{
  "num_hidden_layers": 9,
  "hidden_size": 224,
  "num_attention_heads": 7,
  "num_key_value_heads": 7,
  "head_dim": 64,
  "intermediate_size": 896,
  "vocab_size": 2048,
  "hidden_act": "tanh_gelu",
  "norm": "layernorm",
  "norm_place": "pre",
  "norm_eps": 1e-05,
  "positions": "learned",
  "qk_norm": false,
  "attn_scale": 0.125,
  "bias": "all",
  "tie_word_embeddings": true,
  "parallel_block": false,
  "init": "uniform",
  "init_std_qkv": 0.0274,
  "init_std_o": 0.00457,
  "init_std_up": 0.0274,
  "init_std_down": 0.00323,
  "optimizer": "adamw",
  "learning_rate": 0.00118,
  "beta1": 0.9,
  "beta2": 0.99,
  "weight_decay": 0.068,
  "lr_head": 0.0042,
  "max_grad_norm": 1.0,
  "warmup_steps": 453,
  "schedule": "wsd",
  "decay_fraction": 0.726,
  "decay_shape": "linear",
  "final_lr_fraction": 0.05,
  "batch_tokens": [8192, 16384],
  "max_seq_len": 256,
  "doc_mask": true,
  "train_tokens": 260200000,
  "max_steps": 22107,
  "dataset": "wikipedia_en"
}
MLP neurons of a small language model. Each row is named by its layer, matrix (up: input weights) and neuron, and shows model dimensions 32-223. Each number is 500 + 50 x the weight over its row's rms, rounded and kept within 0 to 999. Numbers have three digits each.
After each neuron's rows, "fires on" lists the tokens most often at its 100 highest values on Wikipedia text that the model never trained on. A number after a token or word is its count.

L5.up173:589386540525526593550423455474572449542446398525525449486500487516543530505525476398511467406527539588529520498485481471580486511419427581404395487572424491499563510544487502523488550430512502471504440517504535529416514499485503660502483467479431507370511476501536591455370486516573569427479534515506518516452528597449529571450552487550485506512533510454498487524520462504608477446415533506598632397460656535515477494495417448494551543532490496493557580517490483430467496510535483482519434484502510446543494531577504460429489537467564507521428478446487530551534425492456552479
fires on: "ra" 24, "la" 14, "r" 13, "e" 8, "au" 5

L5.up244:454516532458543616511518468423454475519550459568491440481540576499509535534544432493482443538501524498444463445495573545500539517438469482507441539592472510499483579642462494506563611495511537525492442466520487468511562501554465554436521482414474557472470466556533519499531482332503509489478488472434581431506517442471451476469445576575433480424525464440580520512396492472583385485525549605491504411518610445538488517517593507465520527532545557529527511488453500507508453500600425457488498486482586521461504568546516468429562527529563448476535520420502469507617495442463501500
fires on: "-" 45, " (" 14, " We" 12, " He" 5, " Re" 4

L5.up770:450487432582419526525475437543467445529430453540530574424487591533487567450551488488632469423456452560495506492445561501439517552483410480474488471577431489503428634507539492499597529462463551513593517489479533477533448460482529457442587499496439545570575534461530517507522463506555542413538578512521435446428464408474517484463440543545560502543550493442500433515539562505547438438485505534524598625410559541425478475519536544512493429580542523412512548461501561400560544468447543410482441523432453401434451596526515526526566574496485504538523471394472516514591530584453479518
fires on: "iv" 32, "an" 16, "te" 9, "\n" 9, "-" 6, "–" 5

L5.up605:450496604509421594500512452418465484503524574451550621594429563621483460461511329518583457501512517515475479494410538410475506519494480472479495509469469567465473490503552542529487545468507510472526498499462489515474497472484455481548546390485530552511515516519518441473567517494530526499498590569515513446426399450511414480488423611480528497460461415512443544593508555471514309529491575529550545494445511496492486528424552447477488485481439524394559551622546512498483530538590538511452480469535528435460442610544496560399477496467549489439476541554598474535515509488477600510
fires on: "\n" 69, "-" 12, "s" 4

L5.up61:520575446506507487553512469502455512487487400542459531497504532663548567513414519523487474427511488500459473630530526505414422566464538645554484569480536528515453421488495539513504467538460530469512483534430460479462469446457508477477472516494493505449456523543529473439549547457517540459493480492498539479442488544478438494369473587494436579474538482592460559451504562499474441550462415443595505444493486484425609578614338515515510428548460430596541539524467439510518428559470464515519428440514540533463449537482499594584500583501568539530429465614510549506541535539434502507
fires on: "g" 39, "er" 9, "c" 7, "p" 6, "co" 5, "ber" 5

L5.up170:497574487515437462520545453442518488559506408591458444488531510528487460511524513389501511496506440518444543475491467485499526446476511534439419537471551467521460543548561488541529548566464410511489548559566553524450483442469593564498506516485521575532506558422535510571493500487484459576520538401524446472489519414476557393467425558481518392437497465505507430632486476509376458488564457584579510453461559516481541528558415527624530492556514427593494555438463457495610452505476505470521498566555353487537462550496458585435465520424458472497525472470462525464548488475546501534
fires on: "\n" 37, "th" 10, "-" 9, " " 8, "ff" 7, "er" 4

L6.up439:464536519521452438543475482560409406520483498467522568478512565584508456464579517442518579374532511601572552526562513541471429472504505501496472552595490517543489515594549526479441491489537519489458530406444420503438433513518479538507462453482503487488580551479546551521500543494553504494488488533582440459466409473483577530532523491515487594518502403424599458440582450499502453434524486548523485409473555522563477482616286450594548431468416396473499437497455515504558522527453440505483503541405509487431522518482527448527574525531497501486514506522561502421549524563407482444
fires on: "ar" 27, "as" 18, "e" 8, "es" 5

L6.up564:538488500538508450511588449501492374583441545531496462480525516525433646499467509491462522566478560518497526494499471506549413432595447516469458522594552530516518403435517501518524480501436525507505432467636514456496580477459544537449460536465497513442436602468551418492510552557492407517535533492469506527437523500573516580409534523431515510506530462452445532441532554482545487518438380542448462480535503582361447553530381541533524489576400398562451477477447438600519528513502551430451450483476482549558566495536494551565482522582518555541450542542400478497470463536494517486
fires on: "li" 21, "d" 16, "b" 9, " to" 9, "le" 7, "ong" 6

L5.up18:482519488411492609466534495457370467572545578541534511643493528546446453509524491507507486488501486504491519495394521506403482419482558481548457468441535531490460526536509506487495481454471460472595476416455562491466481473524591586465463544513458533499442516514513511489576448363606514520486453431520533463568536490461440491449500490513465436514481514516575439456491437508515491562480498538479575606531526525369501630536449501481545483483532401506436460478466499551523469512471450449539531458566493531567505564535490535535500474590535568541407462644510343556557527452536545433
fires on: "t" 22, " \"" 14, "“" 11, "'" 8, "d" 7, "-" 7

L6.up238:497536539498527549417465453532512470540458525573447486434547490486607541517506351427508508466475440569526418553454650492440565467566457586386448513513499505484491537455490532531574558590471486401472487511524525477452528467564501495602466526419477501467459531523472480458485513506557458410424515449551586487443491534542519580527510502600485496443590495469549477472434486504508314488476463485469599526440486486491516526462482461508516550530496549612490472456447526427516500467585506588483488493528577456459543551544500538476578491568545423525438523502526444584546454508530535572
fires on: "ar" 35, "k" 9, "re" 7, "w" 6, "la" 4, " Mar" 4

L6.up422:605471511571428522464501447466429540570447542443519473535541458456541527533567481399519510541531502462554466483474547633514453380520379464524461511535544579553526554452512521551535545505489482452502585439481685447405502461464509495475556481535488564428501507499492498514590448422605500486549485533446488510426526489570463512465554405549519488507508474463528488561507523522505511475441478570434561494550481481380546554495444534444521526522512435597444518495380480462508536603528462528458464452598535501457432538570474466456571408554519424546564551566505438538517457481500498442
fires on: "d" 19, "et" 9, "we" 8, "t" 7, "tt" 6, "y" 5

L5.up392:587549531504570546346455461425485442530442535482596550524529552538583505555551481530439487605473521550402508615568564456477479419506471519453453533569477560505480440471531459497573627548498506534459389491526490498454426465446492561503552529459524526485519458564433638492606523492444431485519495497507533518564475463402470489496543605421490509392516520481403492419513441484490469450547508464434532593446439446430480476437446529527495473465473416511506519501563495499532393596566459516460534443520550477501454556550477513534612540486462524523513528465520518496567494418472488494
fires on: " be" 20, "t" 18, "o" 11, "x" 10, "ct" 8, "ot" 8

L5.up314:411533499563473455572403483501502491627419362545483408563564542551437622480480391460525493495476509502537457495470481473480475506415459588512402485447500523522450549578481535476430551565545569423546539542586497501391514518488524465494530429575447470537451473494582543511485508458405414598517511593462527469447487538521502565489525456564419543558536484534500519524462512531455423536459450412566496472453567606518563553502462504450569506512537472575517464469394448599558479514481484507510516524537449494489562518460525431509501516618543518511466463514475490558486459450540575534
fires on: " w" 43, "r" 16, "w" 15, "i" 8

L5.up195:559517656523536541436422460550435505570462499497501458445557481509563520562491478503421532542510492580462626462426471439473546499472462458481427503568473501470540533593488433499600519469527494472487497451506579511457514429532431577471627538469474553456469456496512509562533416490527506452495536518471589453517542537398433427422465541495476618475609478449497459442460610502488438469502510460563483467427512560539506590373417529522484544544555507521466449557451550514637447502587404483540489544496448414548521508563497499489583484568509485527430459513589554548471532488481456448
fires on: "an" 32, "t" 24, "k" 9, "hi" 8, "h" 5

L5.up473:460542484453455565475527513539421495634516532610553500536467540607516433534475350462427483486478525513464520493504639552476527506562512542576486532506440580465485545519564476544477478540488537504558435497527508518532637506599488537498505476531518525404539503583474417483512541471500518463512514444409463409438458376471496483520467610504493464446504439446456486536443529442555405483565404582463461524540532473479518543526535603492540457509483481406487470577536579493502485466620450380456474508475543491487458546552483517436462481453598500499532449563491442565516489483514530573
fires on: " of" 57, " by" 10, "-" 9

L5.up423:462472498556632497522516489484463517559427468522525518559544540571468520493577502496506518383494460426631543557522469572481490518504486549588471479454537517473614541661513537515507547450499610467510526546387494493480494517441488578402516498523537510562500408482548479469476447485566521603512548481485558455499457505475528535489498507499419463446504460541520378539488570508482544548469455473552555521491476598515508592545397604571495532499500437451551559433447429565526415495486455442499565555445454480500437515420476461450434495470443530501488557556431465505510432502512522426
fires on: "c" 26, "ad" 18, "e" 15, "ed" 14, "s" 9

L5.up166:606514553488509468479473430499446595538510415511494491479571508475475458511469524575497497519544490539580588679454506468451429439471452517528430512537486507490572472574526552445500501503513535459511411423519605449475487456465525567502453585457556545476520480508490545530533526349509480445472530537522559418583511449438497516524468455513423532395522487443516495501456478479449422481417510541515482559482594641439561558550432504511482516491467457532538544574390481458420494526609511484464448461559524491470488535524508531515560414517425583498492589580514487546506470550469548410
fires on: "t" 27, "d" 25, "a" 14, "e" 13, "la" 5

L5.up324:490498480567538605405463432592537556560417490466562480564479512455531463498537542449450515417534566583492489495455506444550596496494488532453447530439443581494500475476634540500546571532528524586557418517537548538488484448466541480521536456576481493477532579426585583403569494549470477517475565475504446500450520436460474460460560517556492496428575400427466473419479593498532536487404469531408523506450515583672434436573477467537455475555564481476513480516530489488527506478522483440478578498542437474560492508558479503504474450589408518541481392604450383471493503488502483424
fires on: "s" 31, "ed" 19, "t" 10, "at" 8, "ant" 8

L6.up465:523517499515509490441502495424582492539509464588457485503559492585547486454519506468385373506489489542520499521484535485470476433473513451541474507430617510485554532580509466536463631463466547561523442482499538443479503449437468450369412563473491418512500469554500475514483472497468516579506530471494493520525489558420526535475529508449393486516513526463463493491620514534531532540445549468448531477466524511537498623598460507571488519504549453482550578519514502508521478530506423434475514488545524506400491496541558486474484494578558455531369405535473463454465418465557607418
fires on: "c" 21, "s" 16, " is" 15, "at" 7, "co" 7, "t" 6

L6.up507:485555542448500533434507437482412583592459546504492572396450567531482475551482439443512459499442477490574473466591534541378500546443468572478473444417530527482540530463436487551486533493466608456471600440462581490487437457525539514528476530469462511537524406452551548509496553508537470560548406433437520472543555443440544406544548591470484510495477517356543424457431468553495446433589555499554628522482499471457533587580447499453570488462551489553558509498478467500519512531533453459535437439639478385496434503539527530466534518487546533582470519519418570481527551503427500498
fires on: "e" 25, "s" 11, "a" 9, "ar" 9, "re" 8

L5.up243:439481552520449447599387469443506476534416576526440436553450505487530483478529576514510511451487537534543468547518511508514561472445532512497473479500573528552581529527509472445496599551480561544428516458559587484399500495495586491488540528516456522559463574407453540527580565530506510516521461584551531516468534451478557501442551503526479380437612502478491517465494480467561490437406423426467531472433541540449517559551527483460578456561426454455614575492532502550460479550467457374380413608532431435571453499526509495487487463530486526474476452470468557439506390579527511505
fires on: "s" 41, "se" 18, "te" 9, "t" 8, "st" 5, "ty" 5

L6.up365:515515535469522495425542461530474478473481397593461541545542498458485530502579444420454469433483463572515507534396603440430516504483493570476422486550534499470528531586538448619485532529501451537514564581503479469507540439575517486491637530526460485494504541487491526531491640535573474591463567538522535436527511498545548421504363485567347548511520481529529426574499583502600423426564530527468520374470514510504432432501478592500545507528464512442510507468445423551495558499480507443326357521496490509493472491460536476510536512564471508489458546508513502489436588529505490507
fires on: "or" 44, "ru" 11, "d" 11, "g" 9

L6.up159:569545502548478494511422453493479476496380492543534474496545556400428519523542487488528491491552443490531467477447532471454412446539512387565495533547521492557666566557491506468494570625469573491502485494540473477476477484434609562500573499504492523452519538352491560593510495411470496562437464579538558451509558436502521470444508490489454386470537528488517482503522491506528449520490484472566508461379537496457460518432539566517550520466493387551469468398491522581607491557456480493518553579523495503569538505465537487449536524528562522409516471566518385492522507466529584507
fires on: "y" 42, "fe" 11, "n" 9, "i" 6, "o" 4

L5.up560:486503434546516556515526507470432491592519500514579558509468595556462497462528485469494485428466494543560554561546570537418498497472502467506527534469461516415555540494504528478394563491558441526451508527467446503493484519466439606571484442425551536483478500488523530516421549504525441561484547558470544489547456483542495485499512503576368562390439489473573416524494494408554543555565477581547528575502472478498453519474502561612548474417493377456524534554412396456610497522521448459483582512447447573522456520429510422495421459487473554518581542579504418547489480568479531464
fires on: "e" 16, "es" 15, " with" 13, "ep" 12, "hy" 6, "p" 6

L5.up242:514592469510554474513477428457555396496482410533539468510642498495474567432559451544546452527468590558496551590439546437428551465513499547490476580468523504552531524501530548524396539515532478491519561547516523546438492422452524543451573458453554566570456511484563561614532462448477438517452548526540520501515483579447460490412435548531462542435521486533448373510564527426408462468431481439520504556500459489539544538480466621568488507567493516596528522569405451467528538446527396466473480551443489524485519566571487509487514522516432603468455407522549470522603465463422481463
fires on: "w" 43, "r" 26, "ri" 17, "c" 6

L5.up608:561450445502477514474397434510424566469496532638476567514553508521492521537549473439471555487563473497520439513530498579338507500498563418442459507513565494494616482489479508520472579625454476553473470528498518498449557488530475500594540528421467528577543514523535468524505549463547445524490499413516626488490468492543496525444561554574431456440559486457518526448541490367500422437557523478508573515430505531458530494442524471411540507456537488610581554571465450500555488462505385542443456482484515479446475514440503519555520628556483463493594533475437459502470595550562441556
fires on: "la" 18, "li" 11, "ri" 8, "re" 7, "or" 6

L5.up376:557536480469531501440485485482415547473468477559560630489448518545468469507501437567481491534512549476484448519504476524483472419369425452403473523563452504499581492543452504502458504590495453462549481482479419516482570514530623514602436544512501536481460517482524531559431601466480367500499569586369412441475609545446494488500462473482543530362522519512440504514470473450467424453547526460460500464480585447539450527431543489598548533486596515551562538531475507501517530540549531485450502529365463523510424564506488492467577603465571446507556511506542561537479555619484488515
fires on: " to" 20, "ri" 13, " No" 11, "if" 10, "al" 8, " (" 8

L5.up171:493512468532465556535503491495493402537557444516519553538526529530525507475448447535533412488537469558496490536510501474464516511456423499503490542537462531409408584442558494510493512529499509473650447513477499475568528428447481488513481427517378536485579470376494538435428518460513569428513526552514486508455416564555480446508508520595473607504474457507486453530500443365559440499594583533527530557551533517597429493466504504501534502501520591478464488489441507523513510581510504480472409459550547451493483599493499419484543428513578441490547542468529410521559559412428549480
fires on: "\n" 66, "–0" 12, "–" 5, "-" 4

L6.up666:505598470518459527462433475526447485469570622479657546525436534556497514565552500497504550489485583574512388540531472575462564522460543469419436537484386513553519536458515494644431532572514522453554565513479417518394500417454520554524491508428490510604495472571556426544473535455563467489503425558561546614538445557488451573552492588507537509531541510447465483471576471454467467482586523550525515541471523439479453463413474524518560499497487459429516502466463413473495463475472419535447506482445585460409467555515440478585441550455502569491497585495499435471548488515470525554
fires on: "ar" 15, "it" 12, "re" 11, "ro" 11, "w" 8, "ri" 5

L6.up804:538525533524527565527464477484531550452515430510549559526514499550605551550447480560443433459506460602505534494434564525460448538508521513440505544443483498455527442524549597544408592474488528524483486535490416488470517482452460528523491493506507467440468432512511456482444538431552537451409458498520568451390401540484532385496500444573417505423537411547470543453493538308564460526557429522575488554508563564537565520494428491564564512452470405598584521503476521474452476487535442496406446456608537461557543518411542517553485521463620566567560457517506450486471477494447574512
fires on: "p" 56, "d" 19, "r" 7, "T" 5, "c" 4

L6.up684:434531477542502580412531444447369478503469523496538575423453455543520465501530556485590417483533503450538448484471452433544479525400442525507508551418504578552450542465528506511517578508456591567390489462517570451520509545538582468574478425518465517536526545450518448521495532503471425530581445521475501453484543425481519565492605517553518397485519458471569488411500417434532520472475518586411583388510516446565390510520517508523578506537501418500537585525484523554531463473593526457472560568542418380527474535510489483440571482547580499469543531547498466434554517491557570526
fires on: "s" 41, "°" 12, "ed" 7, "ary" 5, "ing" 4, "ion" 4

L5.up231:481646532546520507376608475503553419524477444467536517595580496522567593504466499506498493486488501501570487453408540481435502523491533460543443473449557543461525438575560534496474515509494458519527451633564508474513521484493569468505526507535449530520513524522467510441436537475535432515512514519489565499536518516419519477500500556428462550492459506465535405565572511479509514559471486439386445625559487521499470500508480532503497564435468451488565535494495506539505490542463426379397450456546539536439491516547484493447506588606486579437472425516533436553459476417393648483
fires on: "o" 30, "co" 12, "hi" 11, "go" 9, "po" 8, "ci" 7

L6.up304:588488557513457561484477496545465481490426482408575479507564580614520548477557474536487458507533545481505594477448413533528408532535418535566494517463409568546520509518592573499516466515555537496360472494455454512476580483402558538523561474418542470498467531591531533565539558451537440418428459485438438454501401500509497494453473570466468461476445381546497546431593520480607500511503505461551507493441590471514535572492542528552457545473457448549515562479564526528425542507499402523464400528439480506490555537495489462479440595490555471519529486508421528506490499420439518440
fires on: "ten" 26, "il" 12, "n" 10, "duc" 6, "mo" 6, "d" 6

L6.up722:524565563499528540525530475506403444528464520532513491586509545592583465502531445578510487493455582497473490556527485497463408395481484535515487526432542578467471532495581623550485588521445596481568433482492517439475560409478449532521581546522518472510484472570472465511531541478426565489493523521531517410542484428448443536490436563453455577419569485501488388500521543532474460563481515568428572464473492550480519531526514581520489548499486489495501509503506446496438472536586496409424524460446546447465506592524487423441454527444491602490393484530468458522600338476539482532
fires on: "c" 20, "f" 13, "p" 13, "s" 9, ":" 7, "-" 7

L5.up683:494515474501441494396483493507524407522471527533534501429406520476559525535608496518525521390472535573535517492544505593490545535473523601452451504497518520542465527529456489608507588499508397454459505561502532478485545476581502492464547539447594488458455507550461560581470592527533520455505496515445479458456634459538503530437531596630481432509448417516485545412530576494632488444532523646476588458388543494523501519470525540529537472529573498489481554496482465479453494502428445459394391467356476441531458530440456470477455498487489566515482493463394528459539519507415493499
fires on: "ur" 20, "or" 19, "er" 10, "re" 10, "ru" 7, "r" 5

L5.up190:521510503591478507417404480489473490560485379476526440596489507483514519469509478429572489425556539514448512539424463510427442533537417527527417458523489482470580521555474574537517525574510501479527479458496440480451494508474531568562483471544523523513496586480515577501528426365544498563443473476548582463381541505528527482490539502563430423559528515491526542352511486529452504548367579496496451490405465623533555556465450479585546510499590399511519462467399505461600476540542488572526588554513551536500399515480543423531493542484492549437431501561534442466567491512492521450
fires on: "i" 27, "te" 21, "ti" 7, "o" 7, "ta" 6, "." 5

L6.up547:633480524509394543471502437581411570495470559429556546444465616515474496538541497476473445537449529558409545417394412541445554560472525532531512457465473543575584546522523586435529622516435566443529610510415477527456509381418500444528538487534499526492477441504518565510555591444534463502507475516555418524518475489380437461444488539495472476447534419499530493445523567518504479516517449513520505456458575459463560551544518583579525579490505461494538570596550460488491453532507459484507538425505496513440559523446513456447452561549438511466416552555467422500490513539409492412
fires on: "d" 25, "ut" 12, "in" 9, "mit" 9, "n" 8, "er" 5

L6.up204:503474582560489574465447388460435434539509535518595446388524511482529469499541452495496482489472484631533564528439498466532542472525392473541443464527485538567569525575494515631429507513497485505492507517513492494500519498552443482520440342474464532456571478505480606476577578449574489492496522476479548506469525517425551427417546472507419435553545442474561516407476436503559446497455411500522468519450529479612455618503497498482554526535570535546574557431474473498570498501517457443513443414507443447563522520474480498572539499580567613483489536496490501497466472477488534400
fires on: "n" 28, "d" 23, "s" 19, "r" 11, "k" 6, "t" 5

L6.up155:505495425546440570488521478502445515574512511647498516483461503543526509502435440478502356449479548552539442585570570543458504497550514556509470500507405517478472463521484525554578434561535556456528411487499492540526484469491569532482519514411496555458456471485517545546509457428670449533462509501455430431435424550446564467529443530587467534527453408440573561454489454480529393452566524613494483509512525541386422608521437526499454595559583483501493479451508497522538481514516514535523539469509568505538474591470473514504500596552455469558492421510352419512598504460473570455
fires on: "-" 39, "'" 25, " by" 11, " " 9, " Mc" 6, "/" 5

L6.up121:512525405532424465460517484541482509507560520572505530466434507571507498477517453497439549521512493476472450546520449585525503449398462530552574535472528540523533641512513479484472497551472469437487539463466559417476543495526620417536461490528551563485544530553511500575465561474505444511562502513459405539427553536553526452565522527497442515437487454521473514581570451496552456541543487557468520522515494498461404429460419498548566547499654553551442542565469514471519453499555515474474477511506382447537508524407503408450516576498432511521355462464466556508545548414465524480
fires on: "al" 12, "or" 12, "er" 10, "um" 8, "ed" 8, "if" 6

L6.up530:468545494543551542583496450528540518535392421495457491470471521498445640492505500472457503573559494562514536515484555489482563515497565512552425557595455500448481506467573444525472514558514445485535442468466492457478575391417435551580548518538480534597528517579585536439486437498521463520450558570513434466568449489582486465470582474482493527430465578491487470535421512475585436595532392471501477470533525529376469525589336504490479571484481490497536505487457342487542541565483514480532468458468462530513496509522514449622445524492555550568514448482459520595461493563515537471
fires on: "al" 19, "-" 17, "ar" 15, "b" 11, "and" 5, "li" 4

L5.up500:497620631517511604473516447481421508482506577524490627447548569532504471487462495495591432520515518496504519519462562508457569451513600477499370467498471535485460477424538486544475507523434521493540506374539543533486482404368563561529502575510453489543525518496467464461495496502549486504482543508562592542550462533538543519458564464466475409481558457564556411520404454364529411571508506487487500530487536483456469558507461503531520467528439461496508556524454472535496475543506548454377483520561491472559515537535477584464462467531467492491542492524537466521549436597516569496
fires on: "-" 32, "p" 12, "d" 11, "k" 8, "rd" 7, "nd" 6

L5.up583:526565557491505474479447490485504475461506488562505516566527529522452558493530532478488482513502530488655486603437501468485544474524412513448441575522464505528525489483543531525495550565535542424554473475556394520472416513524480488397475544480532577502569452459437636489583522541488416553481517541539531395524507512434510436478417594512512540370512410388558431537523465533469405506487528478482536578463560449513502548492488624610478531530385484534631587484440498515518388498474428506474504523515604480505391547531502453433547442445486512512664493452490436505524444471413496499
fires on: " be" 79, " Be" 18

L6.up885:563535526601522571519487479423555514553524459560519432403515536483476521495522474448333469423451500512554523513464420523450510441500525495490429507513538470455582532487526505533544578478459477395488449519533556465459529485543559586483523496346407477579455538491542562578394514478559566505466414458432541519508494499438555490471572505604432451446475568493475519643541482457527488560445583490459503442546557609462427521414528569557418560394481538466500498496510525460502561495443465567420471503413576464496440516490574500456527506530568499530488522369453516473472515427567532494
fires on: "il" 32, "la" 15, "re" 14, "un" 6, "or" 6, "e" 5

L6.up73:600478516561485467458462474467472443514485491654505542464540462540511558503527556483542498451508536448505508526548552587443522405434503500564484515476477464516516508521437535477461529554519478484532479482545488450534617512438579452519637498434543610548593468542495536634459507489515399603507489518475471406509532483555574494439480476472481432440512506386584414523535379441486496498596443579468646505515492478507519578475504503414501468482476442579478559519503507431535502460492506521470603489454438552566470520519500452468456552464417567458567446543489376441536511397519467521
fires on: "li" 20, "z" 11, "ly" 10, "y" 9, "ri" 9, "w" 9

L6.up50:478545529560521583524485423475553505527444403571482502617529510597507609506477488493458481520450469552490553550507558528477552512536515407497443518564468494520573500469520498525429531533491531571398383550500441490447527518494514545599520534466446523506497475548449426411504464421543564454444508578578471521534543494392572508474503433519478530386503490392470529552504484394472432468485392529545478541466531541515523521415572544497487512512439497596614512528459515507497401525523456468479466524559407490533518522490476591521507476505546483522475394496599528406481589582455532535
fires on: "ra" 24, "n" 24, "ol" 9, "p" 9, "d" 5

L5.up223:465520599572389446491529451462472454512427452430475446471471490447563449546502476494566515433455506452501428506487545565474471502489487577438445475601569545517577504482517598539582482480502440548461509464513497475433437475515598531542603487444434530499517586359548540591520411499559520449551554503471536484420496419441502524460609578503479467456523479467398570543443475428510505445470464493476579470428525469458605484476476557482490525577520341578520500621557519534522510468465512430471491495484537562519464542472534491535531466581514486516537511482552524513468469423488464496
fires on: "se" 22, "s" 21, "th" 18, "er" 6, "ish" 6, "ing" 4

L5.up490:439501467509437508475534476532501539616578409506402480435579591509604516586481428506440558433477506483508572387464506576445470605439466532495492404577529512475488541549551520583518486455489520500466483484501524480461568442541523485526456552549471523364471477389524463459431462468626448564477573464422484409428493434522520475437469527540450530435485448526531603655525514500484454493604514564470566533441494455506540507428553535482620483480525473472424431478500538507506508490528515442522439567515508514493445517539467470425516480546513558453566531497517514571514504502462524529
fires on: "or" 23, "-" 13, "ci" 10, "\n" 9, "ur" 8, "ri" 7

L6.up427:554591448543507602492490525465478523492540537492540526574466567477557546533531463385407509475435545500473575560600491486370462492497527565518509574606476553460476462510529509498535579499551426491546513424500481452557482530489448552445498401546465545467540474519581528461426539444606471514457439514475498518473450471498561516496490489480466608551573448486484428531519454449510462477529467556447586559397439509515514609511452492570494458393435494405504496477438442519516504491488422490538529483577565454484454556531501486477542556470647518453489495498488553475465453502419489532
fires on: "e" 23, "ar" 14, "ro" 10, "tro" 8, " life" 6

L6.up570:523589491558465484511596429564518450505559475559427582529508542483465527469579429510551522491544464548569486439458466437393537545480559489598458515466513498531544433440512530577484612595418526403578532542528485480480533418530541511503432451435427566534548480474482441554468526471503526500488542511592497426449557501498456537483369486553400457458472496517484370471468546543534375511483544433368456534483453517450426543557483506514530480472498438502471505483468441513463499579481485495474545476525498523421589590493504534465455468537440622541477529641545512591443496554494566444
fires on: "qua" 17, "hi" 14, " well" 11, "pi" 8, "co" 8, "po" 7

L6.up174:404518536508532464521507481518501504543557500512523574386510624492501577512495469471522564463530529520459533449613495629488498468501461506510517526489494532514520544529466463481442525445501524504490465453429487506479560482485443541603486481475529547454570474458472507553388448487551573603429334499524512499453576489420557542613453484582468440462591444471571414464548610471535470513520486459531534519432559563525471496477411520562508515543487478571546483525456578593542480409542496445492520601410498488502519528439461507372495588477541563586498505400481482488521501476447514479
fires on: "u" 19, "e" 14, "ni" 11, "pe" 6, "as" 5

L6.up868:493572509508497478504362538498522482489505512488494455540520465552545496427516467604540526390468572485483485521584584435463570507466506553513443534561503492464539536512549476574480530514491476480470542475485480512451544517441557583511569451496448577535490508530493518599460436537544487514552534441520530470568548416564499418451474626492411418451566559523452479554450516475461499449501483539542623380472523454540480542551411527506526469559405422531429488534397460567496478514503521430394476587517392442526464488530480472427468384439520486479598434482533588565494547535462534513
fires on: " and" 23, "th" 20, "er" 20, "p" 9, "w" 5, " He" 4

L5.up57:512519550406460629471526429542516556528407462635515490574519532591429579532459477492357525508502519551486545493494561430457468443455543546565420623591475493466535497454483467492461476488544538446514384597481467487455523468523438468530509562545499508417440504488485478527580485494504505576477588449492535470510564531459448490437527514590425547377509491474433555586421527515479411470527469450432499567475527516399626526516518505565485531510501483509528483543515521443580444465655540389520450523530501552488446531446508577498489563512615450548460506521543550548498540501510559530
fires on: " P" 59, "p" 15, " of" 12, "at" 7, "l" 4

L5.up99:541645472482398488566427489575499526535495533566516496518459494557473537462496433450408486550525459494494465494514486543372507473518539512494539448544593547480488490533496606439478563524506456553490513515532448552394542536506523483444477441439413527615492493453598462543458458454615547445437491494469538509441508537475500520416510534512506509446455416512495507511526515375492514541462531540465522513452430523457597592516554515506528511446592410532535494476449567445567367512478446435517474445444472524338482518472471555548538430591450468579482473522480489463485518483528505513
fires on: "c" 27, "la" 23, "am" 13, "li" 12, "ad" 9

L6.up163:470532524560516481509440483459467562548434460520460541460448506488440560539517431565581436525440518447598483649525509546488477498492560542483535472553492523532521472519481534545482551478479566529458535413385469491508473447557449522502561460475446517603402466402494452500475515477541418481453439452412481539502483519478529506554622503443463402509445521529494493540511437495441459447608553521542615434511512510380472546495442549515500527420521519533580497506408433469550496478528501512453388532578547486500467540494484506470495551565559407579517479559363461426582467522542512519
fires on: "s" 25, "und" 12, "ll" 9, "tion" 9, "re" 8, "ft" 7

L6.up696:484520556435496425525563480498508507452525504503413564527437521454439481476507429496409543562489505475463540473565467599422448564475524479496492588581468535503513557563635509547422532565507440475462605436435487447489607523485490535455449520451595556467523549506486479554523485453486472600502497450503487516504426463505551532582471513510501420455478467453472524578541551487505478477497420576552540391491580519506495409548509521515551535575514424630533571562490394456429477516462471477462540553491471441585469565485456544533510535527395570612535497534556401475598502464486471465
fires on: "bu" 16, "th" 12, "mb" 8, "ff" 8, "|---|---|" 5, "ated" 5

L6.up451:460512429503507656399519448516505477601470555520524554493429563547589507503514507435548399534463524556512490476523551510474387491474435471585479458463553545511600521453526469515477480492453535500434452508537494464527520433500580533490515424549501503564457549486624589521542529497512522517530594459469469484460560502445595466559471470512464529494507447518431439447617495522556509475484513551439603527428468506523394487529473544550546556527469569542541484467481471558526473540516454408475495538577509481558472531475497537411500435470519457456503473594482425404514585415573492468
fires on: "al" 53, "il" 28, "ed" 8, "s" 8

L6.up565:579553494495478412536476437598497498588482335495503563474534505511474460561517553492485441489523508520505543491485520506465459512440460616356528485524472474516657491581509548460522586466461565547443509563380534529483436463525536468447561532522518484442502524442499530452559478461593577482472446506536468483524519432515517537432516586471553502395498490544424495445496585545444507470409510482563681563454495462501548452475491571605515493526516506534607588565483449447525489531446501439441519591494501441499548525557483488516530459502447436449437448552531437555491422525457533507
fires on: "s" 29, "e" 18, "c" 9, "in" 5, "pt" 4, "p" 4

L6.up648:546506550501420604457446476488586456649453568461532574455462525385602430484494504492498553443494478642482535578478434472478488519522406521449407514524486533549568469590456551531542601440521455476413518408500562495483476470558524504458472601517468496538531520478514477416594548507472447454481511518525543515538560440511474478503519522458559572456503460437416411450543629394525470435519507576523544502477480489587436475535440489558474511583498436535530475479509421492518483578563425499375545527495576469513569508502519507465605533501475484476504485535502471525426432507464500461
fires on: "e" 26, "st" 18, "c" 12, "ch" 6, "se" 5